MLP neurons of a small language model. Each row is named by its layer, matrix (up: input weights; down: output weights) and neuron, and shows model dimensions 16-207. Each number is 128 + 24 x the weight over its row's rms, rounded and kept within 0 to 255. Numbers have three digits each.
After each neuron's rows, "fires before" lists the tokens most often just after its 100 highest values on Wikipedia text that the model never trained on; "fires after" lists the tokens most often just before its 100 highest values on Wikipedia text that the model never trained on.

L8.up1239:139168133105109143116094130130149119171124162130116107180120109130100134137178110126124157141093127119155143139127135135121132123139042110131159118117068137184168116135089115124109101112118103097118149144147161113120118150100092106115137155124114136131144127071150121114142108138146126082144119147151100131148127158084120121159124104159116155147128131129127177139109061159164099117102129119164114156121099153131152114156135114151103156104104155137142110121140112126110132096085139115133113134129141110101179119132122127106110169104106085133189140120147106126127149095152195138
L8.down1239:113113153106134099136103119139134131109136152157076161101149148161154134090154135136122122137128147108150116140142101137135137135138111119142175136114149110104122118146134137169144109104133111094115167128159125139158118142073118231157161160122120133107097156133108115152136133107113114125147120136163169177126153119122144132134116135109122118140106109106093106132147109153155112154174144133126136141128141110149121154095145155095125124142157091104148089130119151111111086149138116128134158172147090118113111130132095090143114150165143083120121091158138122134167141118117107148
fires before: "5", "3", "4", "6", "7"
fires after: " |", ",", "-", "|", " and"

L8.up76:108102108168152118102128111151131142092128144135161095164155104131108081131130151114125117115092118163084128129123129113150140087166135133108140103162132139109164133110109139110070087122118132094094143112113116122106191097135104162116114132103142121100140124105139123105100159113099156108146144100134102138138091106179147110105167125122089120163111120158172122145083149109109114132111115111115149132129100127139141137140135125112128149110088103148149155127165139166102132102099142150137092141174097130140060133119124131094145125137155139153142121145093107123107147125139132134
L8.down76:099139140130117100103109160107121148134154115142040112095101105133142135144155137128138131116106158136133124119135094155109121169117123118098139096126135104116136120166137075139131141113125151113137172119140108110136125142102158139122143125091096172157117150151160135171138121137116150133119093150134127146073120116122131112121123174124112097073132088122127112138155145167162126112146133106077128134114125108170077138137157134087138165175143149119125124165128115164084137174129122143099153165080116113135168133169158134124107118131143095122110114169171162088098063134143127121
fires before: " |", " ", "."
fires after: "7", "6", "3", "9", "4", " "

L5.up952:174173091102155178114166149163099123133137180119146125102133155112112151156144124118141118138160103152128123090088138122115114110148100128116145196118119096133116163136122145134091166112125156134177164187147098177109133155101144111090091136091128132141154106148155083130123127084156128126107134140157135117126104124095138077140133086122090116102146094102122149113131134139117111123143102154122128124120119138128179153099134115091091084157111125166136113164137136116154137167106116122150159104167107081115134126140097138128116092141157115117124172148105173118142117137107089127
L5.down952:151103156118176136180135172090149123128103113082153130152154135133144165123130115117146121127112132118135135112112155133105117132128158130099101099116140109074115122106128107119128178132106111124110126136087119135106124131078081171128151099085108163096157170128103121108142150139122132141122113107101124138126134123149083157113123097146164197106169089117089149094107140149134128095148166125140157120114095090164136146153086173112137111115158194155137094085143148100132117158113137141099122136115119140090123133114112133115139130121132140134099116149096143134144122148044131152
fires before: " "
fires after: "8", "0", "4", "2", "6", "3"

L8.up1333:166111116154133138154092151171122165101134136145157112142119090149127155149099172107127143106145164109150098104147106165092116120135160113096160145157130146132104176131096090119109133091116108107106108136141073103104114129129154132073167155148153151166109155114141142130106146135089144117125149142149137129101182151117102126148153131137154112102156160139115126111132153136181141169155112099115087101127122106109150165143119131125075127134129194106108106138131078136148149159131117123113135141157096115099130111128135130185114174123113145132126123100092132164130121108099158139
L8.down1333:107102101110126138138111141093117123130159109155098142130110120109146136162145145116121157116095135113109104125063161088128214120145121141157114125168095127103135115123146092116119106150133111108078162098125153141123141120125143119132161165148142147110123125132076223138169113143130064137111140123124124127130094120172110132142133091159103143091116129095136167167145135116127117134123112121124143119114118144119135135117165159150116120146142117112134169129131137127135130152105172089114164116133109109082094131124132177154117114179114128107146142156133080083114147090177155178
fires before: "1", "rig", "9", "8", "2"
fires after: "|", "-", " |", ";"

L7.up1028:172123095109071161122104074147139153141112156130180100148128147085121117112171094134142144125130130133125147131137113155133097131131120153097134094142119149134149126126139114109116136142172119095116136120123172151129128151110109107122132131100081139142077119119150130123130147144102100110130148141098116110121138109126168156124160134099129127167135125125163140131121100125155121152110120090173158136144154135160117063127129146135088135106057145109095139153107148123092128092155109154134108124107147131133132132140117145131182100112102149125075141097060083120129145178123138086
L7.down1028:093124136125165127140095165148147126138190111134121183113183110079114117080073105121136138132115109121196124133118133166130179124136116112113139172157062135075098133140127116097151151136123092105114167145107110142096113117125103105175162115146122119097106136142162101127141126139112146122114132133117140148104094146134132136130120143135132092104126150124105126164113154194092110120116109108117074131136090130076124137123114080121099126097115167120141110165152125089082145134114138116124121104148147112133104145138127111153134135173132083082143128095139104155165134155157145111
fires before: " "
fires after: "0", "\n", "1", "3", "2", "4"

L7.up314:135115125129124122130131145187094092055127154140141126139133178087129145126156117131176135146131121156163126097121164131158147128149141112145127119121159086143134186129096129178136109110141124123113131105127129134076114120101145109124134142127123135130156161125153099105154102113131148101143126105118125137128174120157116178120129072116161090131128142136123135117135093083127144188160111148150169181111141136093162148135104119141143071136163109168131102097111109184119133116128120143163143157146138147108130108093108108089175115128108162100112083127199130111159127072136099127
L7.down314:142180070134148149092114111089121148105175129127152121101155114143148128111101112122119109124101187149127118140150142176116121129124148154157107142121119119135149109127131146198125139161167152180097133132125087125142128132093142188084133142134150124173126124149085088163136142130105147138157144113145101128100125133132113144109115105158141135152170131094081094142096090153139137177148149099142153104097110163105085175104091097119146140126138136121155121134143117126136126137165116144139144137172142125157073109140112146088131128073122094152132101100144130139132105068101138147
fires before: " ", "2", "7", "4", "6", "5"
fires after: "8", "9", " in", " f", "5", "7"

L8.up1440:139096137170148135109132142131127148109105122142129111135167077156095124138118051112155140126162103102114135136163140121143093113146111178157117087138167153152141117097122120123095137112111129154134141122117100173125109127149135130105125123107132117125096185133127109130131113165138125077132130153097098107133123124144147121136099091130189162098145097139132121111118131139131097119128174132113157141137125117145100094152153136148141181128124097110100108146099157095132113084120146128140118145134131132145160117163127082100127113155149148169129149183122118132130145116078134117
L8.down1440:153126131104079166090138118113102165129118126141134142115090155152134136110099104128154105125117105138148136133131101162178154125127106134122142125120141093100102102133096182170128156140060142150145106170130119170153166135136115112144118145144092156128120131152126091126085125143126122123132119151133137098139112161119131145165085135139131091141100145145168147157158152110142119162108116109125120141123127164102091134083179082135132109116170153141118153140109161143131124089151103124143170108170138136157159119140119123139168155144068097113112147170150110102120101110099142140
fires before: "3", "4", " |", "5", "1", "2"
fires after: " |", "-", ",", ";"

L8.up487:172104114164150128133102133136142144133162108127115144096149109115120137127168161114111114089131106118138138120089162138140125123147109167110132129132131092091140122146098126118137096116156126159148122126120079143119117106122149097122125117125091133114144110158130132142135143141101146143139182120128110140117130118171102086169126097164154098115144118136109135071100078113135085135115157109124125125088128104124126086104119135082134127093098112137091109135102120140141117154108143129115093125163095122140122119138092179141144115156136127156110122152147151133168146121122094178
L8.down487:134157164147163112135119129121131117156129095120148158136136118125095081102110144146167138113115101168140103117096190150097101136137109107130093123150101128128135127119123113144156164147107149136137060112144118138127171141123167136112115127124125104104139137141085130073101157071142156106113121167175136125134109130143088100131103086131098117109132125127118133144089121151120128130163087100158155102148129113157098145123112124069131089105119154124129082148155165140130132119147115137114121143109172098105132154147136136130148148144117165142173127121137119152108108145112122097
fires before: " |", "1", "2", "3", " "
fires after: " |", "1", " ", "0"

L8.up813:152134158130110125171130134140114083119148120112126132157124134116152099131140107152145125111087130148131143097155118116139147152124143154133147106143078128167114087106152110135110117125135177161124122160154113123137103121133119143116122143147124140112116136168128148161158161153193128142122090168145154128112108166132128105150184114120100144106171132113143105096133099123115139125095133152111183122129131123130139104138129118126099102140141154082192114111136112148150122125127131082179133100103096121171161131103125198155158096095076168145159151113085107155135081110128110144
L8.down813:104093121103105139123156125128104112120138138143121113082142133153151109134106166129121146136120141145088099076156137121157121125144116129130107111117079142129130127175140075179148129142119116162126094117139138103070143115088158103131142083107120130151158112078163124112107117110141152139101107112132115119125086092120144170187130084099101123135118137095152117126121140197118104135141138121140109138137118099096121140131088140090135102154139158112168146097101152113146139169147089194187145161124151126173113126163132101090141126140161145126146171112156131179172138123146118142
fires before: "0"
fires after: " "

L8.up1405:140144101116132104128123114110122107115124082137139142115099139172101165154159102100150112113117157100112122113122134098100153148111185144143169145157108159118105158162111124140122158115119130127098093171112129086104114132153128116095136108126139166142136129117137092106080126123182153107147153148133147089094127116150096105167124133098157148143091144107161115145156138114094056130121116152115140144114138166155146090156149102152143120113122127152156157114099123133169108131105135113109107122091159147145158120091101140102152112150140125098150093103142160117120135151121193146
L8.down1405:110087152126156076114182108107145108166100138159153116149093137129078158117139145115127164145084139142155138087150116110147085137156114093123103167122183155132141160120152124159110162085103113119111126156151163055126160107123125097156109115109139129115150122115118157093111166144119171125125111138148109107145084158129119133137137125136124132141122159117100114127153112143146151111137117130123165142128119091112067113115124149135129135145140104101152123137160081154147100106127103183111099124162119129071114117167099151127155128127105127172136156096133124146118144114110085172
fires before: "0", "\n", "ing", " and"
fires after: " ", " |", "%", " /"

L8.up151:137097129147136139122121158138095159121146087175104140123122095134155116131090127098113138091143110107130109128116178151140093120138119128156120110123136122134121132113170122142106107108142103104129142136099125089111152095128113085125175120164139118098138091099104088109096106145120119152107155105090142153103156110105124112145103113107165146142100111098155120105085110138114112133127127168086105094110116165112159142126166114150101165170175093164126116123147155128130135110123090136162145153181139158151129117122151149112104121135129102181142172129131165128126157108121126153
L8.down151:112118117105124149118117126147109127120142119107115138173099205096096147121134111140157141145127112100146105146107099156118096180112081179123074135145158138140115133122114122143119146137130114162087113163135175141132139171160095133117130073141132172135164133136158125128086121121180140133149118144169104162104097118181105115116111102129149195094112119146124148098138156105124121146128125118134132079090120083110130078090117123103105114164061137128131142120146166119137120131094149134117113100157104122155143117148152108078120135112152131106110139123141157139116095113157127138
fires before: "0", "|"
fires after: " |", ",", ":", "0", "."

L7.up1475:133151134102121101140108120142101102142146071069135112121128116125154104137126115122121117148163113144096119114150119111085098090160140121148125147163137140161095129150102102141099123167133141153145128088106129164103137132127174144110137122148108133158138139106125090139114149186139117154118117035149140147121140130133166114151167076101112103169101149126112099144165121163111134141145116146101106138138161166164127068162180123120138095167104137103135116100112156108100167092144107158120128153136151110137147143114123147142103119085129157101153091153159121160120124128126116081
L7.down1475:136127076108113122107161090117077118131184133135128124147121102124095106139112161100101142123161109145144117147119099094104169143166129150131131122153167163091088124144096125134090089144117151140125137113109125121166123128140211164137148125157116103171104177147102122108106184135150099095158102108100168116132155168124144141143099113115184154102121143070116106097115145112125144089176090132104131117141127150124153106150139078106147125125119156102104085125147160136142127083099132106127108168129086107093157120134141101128154123137151135135129136124155146098124155111129113138
fires before: "1", "2", "0", "us"
fires after: "2", " Cor"

L8.up328:128101142124150104166072152154118150170133132087138135108087116139163143106146111121094144129127101119126123154100154145144139145097110170137100110168150123116164118160165148119122151154101102123113130133082163142116127148148151097113126115142080104121111145166136135149128104133127130147154129105126120099099109086135111124145106139105153115125154096119085126095104150111140086148091127076105135107108099126154126179109167110161126098160152158137119125153156091132135129183137113125127104135107159175109141145129137120111148091111114127121168145123160151179198092103149106147
L8.down328:121178118118122159136167100105156136098103152147137132139091118129152142116110161124137147137162126146120103130098103142121101119126120128130138147124146161102138138109107157168084122126123164123112125113122099164121089100128106140093133173130161144091163121108102129137131077125110160092106109178089129118153139135154135134110150105121135168126139152139107140112128133109116129108090124119126141120139119109127090132121112114136141123073170124074141133149114138102120134113108150179159123162138123163119098137107152089135143130156113111119183075124085117095116167116114130131
fires before: "\n"
fires after: "."

L5.up1575:130159114164099168135130112108129081147193090087152118149115134157097125129107164113107157136191148094084102197134162131121158102124122144074105119107138106084096124135140128152143097127132151110147123148159110171156094127122108128101105098144135063142111144113152117121126152116130098127144109112097141127114140131180130104147166123104109113157103172125129088111122152129143159123114104150121169139125178131152131124131135117125132141172117163102120099109134144122111133135087167135140145111107132134112131090091140110093108128135127120142110119147139141109127154118118098140
L5.down1575:121173078095138121119114114175127119117138129102129139127155134093142073118162094129118122121144182081114158112141140119143154146143127128119105123144126176166156160121163123115094154152158098129113112136101136077129150127114132167127118147099145125117140153121130121128154097129142093132133130124112122117135154108127134150146130127121120156119108125117098152096134161130156143145149156122130119119101077120115144123126122100129132157165117172130117191102139122143115124142178187100074138176126150072133090170117118106140147102144113132136143119133102157127152141137075135128
fires before: "0", "2", "1"
fires after: "2"

L5.up1400:133113140170116104132140126138135113093100151178148130135122161112142156152146110093102159117095093148110150113115136151127091156126109164177100072110167126142148128104132157142113133157117082158145112121132105129108143146110128079119093161126108097130094123097164115147143117142125128157145111094121125143160107084138105151135098151131167160082138099138160151118136134162147142195164131164108157132123155130093138088124110133101102144127131181122172131157131146134191113180129165133132130131130102090135163153113109133106137139114122095143109127148138148117137112143135102146
L5.down1400:132157177136097158130112128129168060102123100121136111120096113118139124145125134108114137082114142123192112158091173113116147135116147172077124105176119089109169132163151119153103134125144122112131119079155149107137148137125133121148129082156075104163136135118136117107111122103123159061154161126153093112155102136094166110132137152127118124112131148181144147071152110117128113099112140126123118162137102156105134117126140107121116089117138101143131121102144140122113149092166098090141132099116083126112121130165101158122124129118152139103101071148163171173136133161128128136
fires before: " |", "%", " "
fires after: " |", "|", " "

L5.up1264:147139144135181144122116137108138130086153078143130141152155119136108109112129119130142098104107100137129183129119145080155169124101155098092156128194138107144172138137118126098097107115160150121104099132140138088106109140119160155111144115117151156125111142170100139151112086127107117143125121126122077120137142122126148119128142100133161116128116123143141100149122095133099072111119080131125122132133122145138114109120117166107088117117097133112149133151143130169103160111084148125123138121135135146082121101101126102100112149090126167151059152174139112107154146106093189164
L5.down1264:119136142121149109148148114145174154110137112153138109102119093132152164115151159137130119124107130136147107120158142118143109142093098148122139165163125090125130150154193124114094112128148129109089093131091155123163118150174087154127152130130160156139119123081098123105132142158094138154134116142124096150135161130135156123118114115074114089105109115168108093123151128073075089118114130126125165124149090116139145113157115076092099139088146124141099151141124129138109089106151111127136108136126154106174158115100161162122127142106126080155126147132090140091155116130090149138
fires before: ")", "0", " |", " m", "%", "z"
fires after: ".", "0", " ", "\n"

L8.up498:145121134176112106135101145111126131127142139125112126122065087095140190102146138086139114124130120107144122137107086103154146141173104160160127138122130108123125141145097143120127095117158128133152152123121100116143097126111184132125137126139116110147145147135112166154095138085141128124102114109106120141190138108161104132175161146109149145138059162139160176128139129143170109103138118166087142120173119145155086098129145152127133106145110143055121117155139120142080137133101110155093148173118094093124166111138102131119098126088141105144142089106148111110097141112112112142
L8.down498:118117108155160141140136106144129107173088147170097085177130102123115132123154156111127163128169176174077078154137113124179149155160124112111117104114190114094113102141152114135114124050157087127171135097138115105149152109145150145115155119115136118175134113092119137094132151114118129109126091123129123141164160125164151136138117114115138138140118159080137134109099132148116106147116142131114140141114089165128108150109141118147128108135123184133104155071130102136104084156109131141115104139149132109123149113143096130135126114135145096148164111146097137150117135130162114091
fires before: "1", "0", "2"
fires after: "2"

L5.up661:137121141152149153139124110096089096109148116139119143153148106122120137097107154090134116098123153099145124122122153167155134137100146127142154122135143125113143113141110129158131106134104062126143162156134154085158144123117156114138135163126167137129125134145168138185125132160135106148139111098146145184128089159113099128158078140093158133148129105135131090145162096147123145164113114170065134088106085173130154088173157153102188125129139148142175148154125131127121138131145120089139087110128101114172117159106109175122139142107075112102144144156129087129151134132121144138
L5.down661:095130145140134152131150137054136127130114124123079088122110122136114129116104113156111119139088142165130104125102161111170105161174115104142104136158130125104168164110137127139108133136137137089153156089194159150163112120137126107127087121103173185104096138121143105183171169126115088131106109133117117127136106136118191098111139143086191123113147137101144181126172101133143136127146126140137126115149132139121183127084151118118139135129109134075103097076119136115162172141114124134109092091096102150124134175139131095154128144112126110118178160182129142150111151114104105125
fires before: " |", "|", "|---|---|", " ", "ing", ":"
fires after: " |", " No", " re", " Ref", " comp"

L5.up1167:188123131135112158121084132163114134084134080161157106151126131136116130152096130161138125144132156109183153137133120090094106122095169183116173123174128146121102061119099113105107139136110113163136132152146156122153122145162121117099142100153129199115107195172112070113154117136159135130072138090156111127095146120131110122080114141107100114205099126138129138114155116123133100150080156181137105145114127154150132152085126130142094131123129134131098136130120128123155113138088122126123137120109140135136130139158111153137114139145131149148143116123166128071162145128153128079
L5.down1167:137093133142145105095144106115166131100151129149179164159146125102111101090133122110136114102116170107132109134124119143120117096138113128102133117170150130137115129100179126120112106139127105111143151113107104102147182107135075145123095138118123112097143110103130136078135171151164096104094130160102134124123142082129139097162142104120122119081138111129170147140101141127122083126139147185087124146098126122125128135134135126153122114098134150168132144124108143117104135136097165124129087154155139123100121127181102120139122158150115116112122166107129117130152141114144121095
fires before: " ", " —"
fires after: "0", " —", " Gu"

L8.up307:136072133117134097117163119148134115116103115161133108135130117117160117112158121147137189144065101099128124085175167124107167125149154121113131120211144129126148116156091149154149164124101139135157094125136093126131203130111098124116116089164113186146164125144115126119146114151121143147129142122139132110084121106127145151171157132129104124060124113159128118116117079150105134115148157137141133086166082089109111099120158073128117120136142115100112111082128190127114161131139119123096094141133130131139116103146128123118121131166130121102158135130130155121135099139128173079
L8.down307:093104132114128150103082112138145127123118113147159165133155142154112133153100126069113113125122093110127155160138108090148112105130149076133168114100095150149095138086128105131149100121137121089121099144093078147116100141106174111165117127125156117113102145113167117127076151153116126197142113189126111099136128137122146114140105107152121106133139176168120078153118122157166144150147113101148121100128125142134133141143171140113160183129163100163147125163129071108130132135077116134136131155137106091136127089120121162130114092132123161148137155129093160098112111070176167129
fires before: "0", "9"
fires after: " ", " (", "."

L7.up456:167117091149112163118148156155136101117111106107178117125141103129130093116134126106097148117075094144102179126146114163121109139151102158118136111173110142156148087095181107150108148187088100118107111102148108125137108162156096128086125113114130155105114123148134136107125149125110132098143138140163113145158157179161114132165126115083130141119118137153139151123148097117136102102090126053130150104102084113091104121139140151114120144146117132116116095126146156139122130071104107144142117137154158107111133141117146150109111139161107139114158125123115126156082095096114137079
L7.down456:126141100143138107119129130180083085152097145122187092147085157103132156122142099134170155164119149067124128124144109135135118130099116104146131089127137117103105145132152128148166120117114119086124121111088102115131119093126113132133162159149142118130119146128149134148159093063167153131145130108132159156137102168118136146093107125145175173107114168135097146174100166106140142114134154137159133117131075155124113143108111136111170138111174157193144166124127132151136146121166140166129135173131111111155096124130103104156073160145116122106105131124146082101176136121150123130
fires before: ".", "\n", ",", "6", " |", "5"
fires after: ".", ",", " United"

L7.up6:140136147116102157101102119140141103141107142118112114139123129120142148088125132062117147085118114132159113160125123151120131131153143122161151110076108118202165091125121149125092170125161102145125130107132127116158087131135096148159121121179124139127135118173161105117151123081110124156101125193124114160162116125118124138143124113151119120153157137114168134180072145123136149130155129130117150085118155152169149121115134122129158112111096154136169167115143106105124101129120150125109115107172142141111186095106165150099129145122152104143123148123135106140116105145096122116
L7.down6:159099146114126130106130136111083139113126126106130141099147097130100157148151140124117149106137175112115124133134155137110183097115127115123092145135137110176087133115110182128086116153143128143086116121154088093085162126166162139181097127170143134136152161127113107136158160152149157112129117134113156141106077082151153146096119106137129138136165106144145174108130142132131122105096162133144151121136157178107128086128090154092110116094140101111147126131151047133167099111139120097152114151135137139142149093148108164108109115119135138132103140107152154101127133118157129148
fires before: "|", " career", "==", "\n", "Y"
fires after: " |", "\n", ";", "Early"

L8.up219:148081136131139129124123128128100181122142128166133128162154134111159157111113179185158153111134114129103155158123085149094143141134075105180117196090083130144100135134104097124176127148116074167157136136119099171155110117163123167107134146115112111158112113143152131163126128102146159119087137080130171134139099134166163130131139146101113103125121137073099136119123155114117128103146104143134118126125091164129134126114118126155183074158135137142163084133086132127129134122138142123127182081160130115165093097146096125107112127090111102184094144110134103137117094148129135096
L8.down219:164120127130125174144156113109164117104121121133119137119110128171098126149119067100115108147096093101136073110177137098091097173145163123144173134143085117132128097140143097127123136139124123111107122153140157185111134125125140162115117113147147118137100136112157116142129135156169118168113139148152087070126133165163106127092132130161090131155111099084139146121123154118154087099115127128121131178140110101147138092174143162112114108087081112144145130101115150152138093099149146111093155106131131136112163154154104117110100143112138107112080141156121155171134097132113158130
fires before: "1", "2", "3", "5", ",", "7"
fires after: " on", " |", " /", " to", " in"

L5.up9:087158100134136117081148118097197124137125118132135100123136138138124094144137168133139143113175108143128171132123136092108139137094120110147150169133105143130134128109097144191126161119140096170108141179129133130128123097107133099151148141146097086098163099140131108087176118101112083128105110101130129137117139151165132140166143160151119122097085129106142145098128110123126127133122104115188142154097161128154118119086113150105123169165121149125145152135130127142106121115151144111105103157135114142135136102102093105119153118113100146161080125175121131104117132133161148150
L5.down9:165148141178105108138112096124091124105137143145143123134134135150135136124099116156130126094119110102163118111096081153125139130138127175170144102132133133153155144109117130163119132127134156101112055135159112153146110090104078130138104133128120128121112125139122129117091143156133119169115122124106088178118151121121171108072131164128150106113067144096139141108115123122179130123149185068115130121128106178132137112120134134136155157134189117117146123112124097144106139142137161129128082170139127098083101112123140178152130157124110112125101141069081122177143138128153166143
fires before: ".", " |", "0", "5"
fires after: " ", " |", "3", "5", "4"

L8.up470:148148122136106130125120140134128120132147120102115173084115163131126138086126113144127104141148151144117104101155092145126151157112179085137102102098116070125136125102117130122100086215119091153106093114120085122180118167144100090120097119115157166113133136156117147159121121136107110125099132107108133154134108126106148138091134125129135130152120141145106136137093114158158130077131140167112113131137130109106154124153112182150098122126122141138102143159170099183083116147137150131117140132119108141104103122118135086099152127104102104106158138125133131116147103133116144112
L8.down470:097129126135119148104169103123109103080107152125101130134115149164122109151100151143152127088136124141088138170118136107050127115146062095173137145147118127157169136108141111143140112101153094095187141150082112081158104139153141123094112164149148158131163120100144096130111203091116144070124128126130110140106125114109104134134159117159152125126123125136142143151153155113112153147139110129143099140095156136092141148110143123157182154110140113174147111134102114138127056138130125081160108101086097134112124126118140102122078108098163120129138145146117097148160152107135151190
fires before: "0", "9", "7", "8", "3", "5"
fires after: "9", "0", "1", "8"

L7.up1528:119119094152147132131149131192114162137134162146136143149148078085129117097087119123124168145168141140138114121153095135147118136086152121153141129114158148089114152127108143183095142158141113125170109147117102139155162155103106106116139151145139147100165134083118085085185137132092129124101151131122123141120126117118127143150101131152159111097134144144125125110121090134137111155134143114097124104121167161144104128137140116119087115131143177177105107147136088123140092155160178091166167104147124185115131126126109151157109111102074156170090133086116156124088089100135113133
L7.down1528:138131124126123117138098104153164102160151117155147083149139113130162121151169121089145120122135100140117135122121177120114144146106104146097111118098123083124156159135106133144135120084118095102127161139148134125164137108164079160149194102112088154130082129119091109125115114147147135139155133094099106109106191117116117146127130145148107163148116122155141175140119092091131116115135132163155126097055100078121081117116114062178148135107111128163142108092116115165155129143138127167120122129167145125147147169126133130124147144149112142103135128134122120139146182143120102164
fires before: "|", "\n", "-"
fires after: " |", " the"

L8.up1552:161106109152140086078139121119131132106157125077122166144152108138158128141159111109107103118148115136113084129132157190121160130138138129143135121126125146093138149091118149157126088129197152176115072143158148134158154128148142148111115143185123133141117143158132102131161133138150055153154137133132109137118091117103075123143097122152135126163117110150151135117131126146161148115125128143133133107117139119133101124109118126111106121148148077127115151112114101152150136100125159137137102145149129134145123158159117121132108106113165108139083137151136157100148109113135162150
L8.down1552:122099089127109147180137130138143135098120124122167165115129130154095149134176108118161115140139178164127100115143124087120112079127139146119139160140085134117122129108143126115105127097104140099178098126127160122145204139144150068174117170127173092093179098103147113148143101077130125098137159144136171132102116110106104156148109112135111139143110135139146152079144147116128095169124121098107172096135123125141150136180108118166135103128154155078158096145102185152111151131155139124187143148092145158108127123124109113099117146143113110143119090123139118148157115150094120156
fires before: " |", "\n", " (", " /", ")"
fires after: " |", "|", " /", "Gls", " ("

L7.up205:161135128158101156141136116101142131156148135133159105151126129157095150152145115156159164153166132178120130139100121123110165118118094143113087110119143122129084118129115101150116146148171098170087120099111157106126100157116134105118136109114091141172114131130150153144098122116103170165100165131130126131134133142095107140138130151132187129115108143122107119166135173122105155117143117153134124095119154109136108129117139159099153149144128093119133084141100112132098097088100172162150115126150163138091127126112125118112158120082183112150137134098166155138147126108112114099
L7.down205:115127165120139132086116126144122151121164157132120154123122161066108158147114139152147131120096135153154112175154166124133105133120143169122119097152147125140165165161087134135112136105132137115110159104133118144161091123169170103129154110175133147083162140126142149112119145136118122126137143092108145105140148101115094145151130141136110106128101093123144107131153122102132128095134143137158121159113138118145112082159153125065073093115094132156145087132106151145120135158086127116144067099152132129131103155105134108167159110151124128090107151179145150094154103120118159173
fires before: "1", "9", "0", "2", "\n"
fires after: " ", "5", "6", "9", ","